{
  "n_layer": 15,
  "d_model": 192,
  "vocab_size": 798,
  "norm": "rmsnorm",
  "positions": "rope",
  "rope_base": 100000.0,
  "rope_fraction": 1.0,
  "lr": 0.0133,
  "lr_mult_o": 0.748,
  "beta1": 0.95,
  "train_tokens": 184200000
}
MLP neurons of a small language model. Each row is named by its layer, matrix (gate and up: input weights) and neuron, and shows model dimensions 0-95. Each number is 500 + 50 x the weight over its row's rms, rounded and kept within 0 to 999. Numbers have three digits each. A neuron's up and down rows have the sign that makes its largest values positive.
Before each neuron's rows, "fires after" lists the tokens most often just before its 100 highest values on Wikipedia text that the model never trained on; "fires on" lists the tokens most often at its 100 highest values on Wikipedia text that the model never trained on.

fires after: "\n", "|---|---|---|---", " A", ",", "A", "ur"
fires on: " after", "|---|---", "ther", "|---|---|---|---", "fter"
L2.gate454:512363507409558525518559424465501516543421509483503498477395429560532528503581506523474406474418504491492434601494517495555531548504468552454470518480531516461434542526419453543377402507434479500614485452469440529599567554420579490430466511474428444504507511603434460453486478501502620532
L2.up454:505463440544510506484514579488441524371492546521534509571595607558563473538542456532462554500487480515463529373470474469496522475510534478529508620496486511522550503480516514516572442487434499543411517511493459464534554564450560459455640478529607444504451515454459481491548469471474501484

fires after: "\n"
fires on: "-"
L2.gate5:496469444452473458539443469504464497439504472567510544513432614504466447477512512527429521446506487608569534499440568552520432571541419538555543494504480524445492535512529557515533531479515574385542500587499439584555530565516526376425424575525520503599461481467510592408483483537424496450
L2.up5:512499456456455533528507486512551432454504506569505625485471588481509407541515478484518527461433484515485519497508476493551487548554456500486569560527487499497501560476430558506632542429572550430542447545544508556531517493512544327486483548524552492583473449442526618410491587563481434417

fires after: " d", " D", " A", ",", "eat", "A"
fires on: "uring", " after", "fter"
L3.gate199:505401443432606575541613503499477493490529577553568541572498439449530426523413550465473573493499487428579461476488500533553481488536516471431418549488510473553538452478560575503378449473559470507508554572493441599528532534519553475540541541523515547437493536527424469547437570570527661495
L3.up199:518405509501513591541497566542434570531495471522487558496481527461517494546459465528478607468468475429566490460523549580537438563453561477536505523508543558519461535504591509555505457460425517474553568522540486566545581547484555421524562400472483376452470509507512521474454500570538416537

fires after: " d", " D", " A", ",", "eat", "A"
fires on: "uring", " after", "fter"
L2.gate426:590441493532581537447570547530468554478459516515542523523410483462517552514517561536396526504520463457588458456462507511581478587485457472530486607493535420515493491461480514502529363607443542519497493472472482554483500611550562506500477428508419475474453608546506489520459587560507516523
L2.up426:548477485472557524468565510485497531461479485510502505478439480498544523521486558473459551523458530424559439451441494564559504610437485488394416583526566450529509542458500597437439423553483525513494456554476444564465508573481554468462501468474440454484486636578511457513476558606551585499

fires after: "\n", " he", " O", " o", "le", " E"
fires on: "ld", "=", "ased", " from", ":", "-"
L6.gate468:437505483474588591512524529496555498580490489504512509419514443481558527465511515496484540507459583523529543434450483507468431561477621482466497521476605461414457526497478481449487415555475467427515398489623530480551449516479468511514516446551422510520474519559509499585586504559460438457
L6.up468:497500429495494610504521590482503511582404520542491484431562456392563523519505457519483547498453553592446515394447477440497508545496577442491496544465506464548551501527458516486453472482524523508553527458608545552562411395506494472468505521563443522491528570535549498529626474560461453498

fires after: "\n"
fires on: "===", "=", "=="
L6.gate396:464539432565454555471491487470525513511563531469477416495540408493476469511450424511494527515437524578483457430420477505466373412558529448453436529413497570491495574563493449481395460456497426524490542481590475539450371541445427519479536426544468467564553516436503444534540421525531549462
L6.up396:451485457525485570535494486463449497551522482441435464452463498477390455484435486517484535439460485490511396539426476487513485487502552493516532528375507551552478505566504484479442399447489458531494620459478465511498343552378447603438573505545436466571539478552560480592528438492565474539

fires after: "in", " re", "or", " ex", "u", "ran"
fires on: "ce"
L2.gate191:415537478528491458534435396520522590538531521484472544510480501447522498452564488411613489545448546497514499499443541442562489490511468512538554391502508451511475537567548451573417493472642484516605440456496515570433460497542445512490438466491523424565518483374443544513531381524445511533
L2.up191:462583470600526445511465479489554622476478440451533518482509507414568481467584455454588491508461588485526520412448548511572473423602511497575505345478562427476509493587529414522491491463502440469583514418483498529473456464500491533524450455451509527419547513447510557479551438551547561610

fires after: " or", " be", " A", "or", "A", "r"
fires on: "gan", " from", "fter"
L3.gate126:478393497505494545489565489478536588478605518511466598556447531498501508554539536489549515610548500490590437474616402621506511525479577411438520649412524440514489515529505531564541425499508526581536442489465518472569518396525527475499554482412544418533437518438476439571430480472629438456
L3.up126:486445414477480529461564469516502496483600570488480512589477568527535543553511568526585493577508467446513443448568446665570503497473554453470512631472519506575468561566453496546576416440596546527519455477529471466559566456479550484501530482375526444487408522405471459583398488481563542498

fires after: " Jan", " A", " a", " 20", "1"
fires on: "u", ",", " of", "ch"
L11.gate97:510549585483531476531425485490579483435574604565498539491454470438401511539476529541448469483439494542558493513413423492507497511485438541510516458458579420529525516495494467448542476476464561461570489477528449589453507512530546589541546496536433522486520510498551520548482547514538516574
L11.up97:538485494429510539530515509452549485459518570451480660526467425507459496538507534577425576500536569507533422529476425538544444504460437476396550467426576467559435572460498438487528484528494485486492573459430432513486496532512538564462533537473465551507450433466560556506468506446570430473

fires after: "in", " re", "ran", " ex", "c", "or"
fires on: "ce"
L2.gate409:449452514505524496519520446505469580528447621504448467487495444514515504434477483444456425479421482516524504542502569493489464431538443506560506587441460489543566504491500416513554525429527540521528484510532530651433404570518519470486561430537393516546433533412563490479421427496468569601
L2.up409:403478506613492484576508523458459515535582457475532561516483459480491490481539384535616505453565501472485505472563509477564449519517417506501510388527535509467508560491558486448543528432466492442539448446487596454497567473515491545502538491492475416413535476481516532564556511511422430515

fires after: "\n", "ed", " n", " C", " bec"
fires on: " by", "=", "ame"
L2.gate172:483409576548566524443447570560547528541614433417454467410513513530486522550455470584568515598346484501585491506501437470560533504488498483483438491528521425429543512464573517464441464481459447434565448423525498504516543525464508459484579529531421595530537570510525496450471472538502525510
L2.up172:400518457491456485587453517594426513539524485522408433440574468525548534598484459595548593522556481536520438452457455512527519444449581551581507500480514544505614494507509573440415479468583437480489451451435415485485379554427510490529496514518511584518491571431498536505519593503523474468

fires after: "in", " re", "ran", "or", "c", " ex"
fires on: "ce"
L3.gate365:443535530564494464499523520399477498447469538515562531460582508542619494410513475438576413568503542500512630550523548484490395475530473519500524511457453470551571518514513418468459519464486493505568543418559538571548524567568495521459484545506440475433466486491604427462521504507436489548
L3.up365:447403638535541534595560418566522497497513547438452467455498455477515510438485402527515568483508497489547495550486543459467476475533392431556484422524426575653560480478556469536526463460592476536596459549529547547484536568491477500552486378499477528514459482392452546566465500402487581510

fires after: " f", " th", " k", " n"
fires on: "am", "ind", "r", "ough", "ill", "ew"
L7.gate254:485466413510418481405471608483557574565478456506508492504584557567511435514442551450479431490540498479501542434463571418500439576500528459452490598472498536536456481505552540458527574471424448466507478609539510456484566511615500457549527495460527498558552537489404478552468515425578408535
L7.up254:504547448471444513464473521466592567474533395459518554443569459420404419442470505528469418489550491451540464448389568424493419507514519426437490508418478499547506483533581531495558597505438502506494479563533508518517500523637436475528528493497528484567475527485443475569482607490497352613

fires after: "\n", "'"
fires on: "-", "\n "
L4.gate428:408551472517512545505502475504460471470482487650570597484490570459570473406601474510442546414528572569492459469587475493567422495451485526535501445590577530441455387468570485480519527535499540525555470569528422544537572500506435448607494430510519485490463510479550528442461530532479450507
L4.up428:570564481518445536570512449491457461492500527567533550507469576558554472493501539516513571480446514545527417505480521476597527495454460432520392521590514466450547490418576548458572572558550436446503463557491485612437564523499485402543376519453508521569539565462511530422449481548390442416

fires after: " h", " l", " s", " H", " res", " r"
fires on: "un", "it", "id", "al", "us", "in"
L7.gate331:524542411448559463471499470513539535529486542530533496547440494623506488460528554423465565459581495522491459495556514496483406573510487511540493426442520555466504499500424509514469463435445574473463548530473590552564553558462518534436520518482607530495532559416413428492509467457515427575
L7.up331:557484468438422549499378436498513524554523518337529587476569464556526460494437472505509440499484512479515534587503516537563519574488491477474462504464510529445478449452457542496555491499526599440498544429554500381488447470506490447453503522481463556554552436547562435469589462532446433477

fires after: " ag", " F", " A", " He", "ran", " re"
fires on: "ain", "ight", "ge", " play", "o", "ce"
L7.gate349:412448526573485449564468450486490500452448538550485565494510506467456459486466537460464358497424496467396541502462551600500462429463461475516460562477491452521475555448456552528554499364504553580536474402447520477466469485493461402459511477517433518523494428471558499499491502587528570565
L7.up349:492540489526467510461445471444488423450472540543437618506498415564497427444525549424505528529495453586445491447525525507561562544438422460493458527454540466507598428478505518484467497509521474543546442464445557547483447468567459458522555438516477407532436510554558502379545467531553545518

fires after: " n", " bec", "\n", " s", " g", " c"
fires on: "ame", "=", "ence"
L4.gate285:461468523510519561466548460516475485544413533484574464497516362481477516561509469468549562500517503488581554544457329479503470441542564456505578562535532514552534463453515463415440533555531567489465558388483446483454528487482461369505458469558489536467472465471536515430509542469466580546
L4.up285:474574433525428508521456448602438538452496439451547400400470473493493448558440501464555544519590456499520462561437460471528480407510537505539565473506483541424518522549542542386541516495511440443460560468586485475465504559504487412587514492510475551503499495408552541510498483430473513558

fires after: "b", "t", " S", " m", "if", " C"
fires on: "orn", "outh", "ive", "urn", "own", "ake"
L6.gate332:496485427505486479497442520541475470584453493503445571512461436417466521481505496478520540531441545424503453533298520511513459575437495472443431492467589504506485406475606501453551447417461498494524445537591616586516452466456508481455469435489511506529551490564458541579552498460541449497
L6.up332:486538474522424539450436502542495554563444414485442460552484475421400451501469492503508498500505430489473531501545457505487547661528441451432467468433576468521490470483508474483501418449509539564587528578521578483543458480569486558470540472396512483612513540546486480550475563548476549437

fires after: " st", " de", " ex", "ou", " o", " pro"
fires on: "b", "ol", "e", "y", "ce"
L9.gate161:438450507493483554452452487453428436527588577570477549439521528500467500464535594562518404399406492531422504371513499447502463505456500499536568571439478568501493459550495626565488441498514564557510426483561473470526529411468522458563518464533462549494439395430473529563526584507498495472
L9.up161:495423455529493526525503534396493529503518542577496459548490473544541514506554592406486585513477519548586487503435478500448533493447521444459478482551423533590414519451465522512542540475487485547573632481449457516535528543496433453491492529482509436490492410542504433478403506488535523505

fires after: "\n"
fires on: "-"
L4.gate474:427475586512509405482486475524482542501523491557539505435489519476491588454522404538556467499456430537545469552504402527492501512476395473509462432584547453480464523578500513468473531462482584493471569515585487566448415594511519451461518541492519505563407432503506560468457511610448488417
L4.up474:525555523528524457494472560522550467435526526475579543434438538499448416524549441520541485509435540540480559492516504567485577544472478522522522440489550444495501513457502592532491596517505454475504554526527439634463398465532489452512488495494502450539550440558475518416463502514431470405

fires after: " B", " H", " b", " s", " l"
fires on: "en", "ar", "ed", " of"
L9.gate255:500482465464533464498538498360545457484478492559566474399450498567558439614579522516465543467548470496481448489397542519544433518485397576563513497517535500494603473507460493385477430450534520558520473532495495534499494471512539464474498563410550492476477529550487547487567437488461408572
L9.up255:471511541409467540647558509469553422529464464477452520482557545561514438538385541494573576542400580418561496553509497511579460417474428611505530492473496542514509486491457477413541493466431555497479471501467517397479523407526522455536513427430501595460533567537448502384560453485500490528

fires after: " st", "h", " B", "art", " o"
fires on: "y", "es", "z", "ud"
L7.gate467:472487470511619488580402504421569539515595505404533545485544471454499478491380613487463466463487437492462524414587521542449509517554590529498522573458467484512464502553539592509512481524549516551511500425525461449530442579534533453492469547404572527472489452478423570477485544533525597450
L7.up467:524497460434635487544419456494506539546576497533444499466505590574544520470488535422480481477454387474516460358504554530473550474532427487532421443539570460503519530549528571459492524426491548524552516438401530500541512507562505466466614451456521540474514505447502503471494508471486539491

fires after: "\n"
fires on: "-"
L3.gate49:545552495541561508484547445501449527416464540670556533499511624456545482510460439502462448430417538521569483478482568496569517576522506522500477521546594475479511488467481494487565507507484480471447417552562403566515546539580554406515492482519503453566546486546601538434469441531462447473
L3.up49:576475500554510490497426476515463433375489512560495550574461577479583444514517574496467463468494483523543483413475447490570544596526505470493477500544507429455500528435499619480494521473463453420511431504435510607427578538586507437550492468472528434523508428518578503382580456544366453430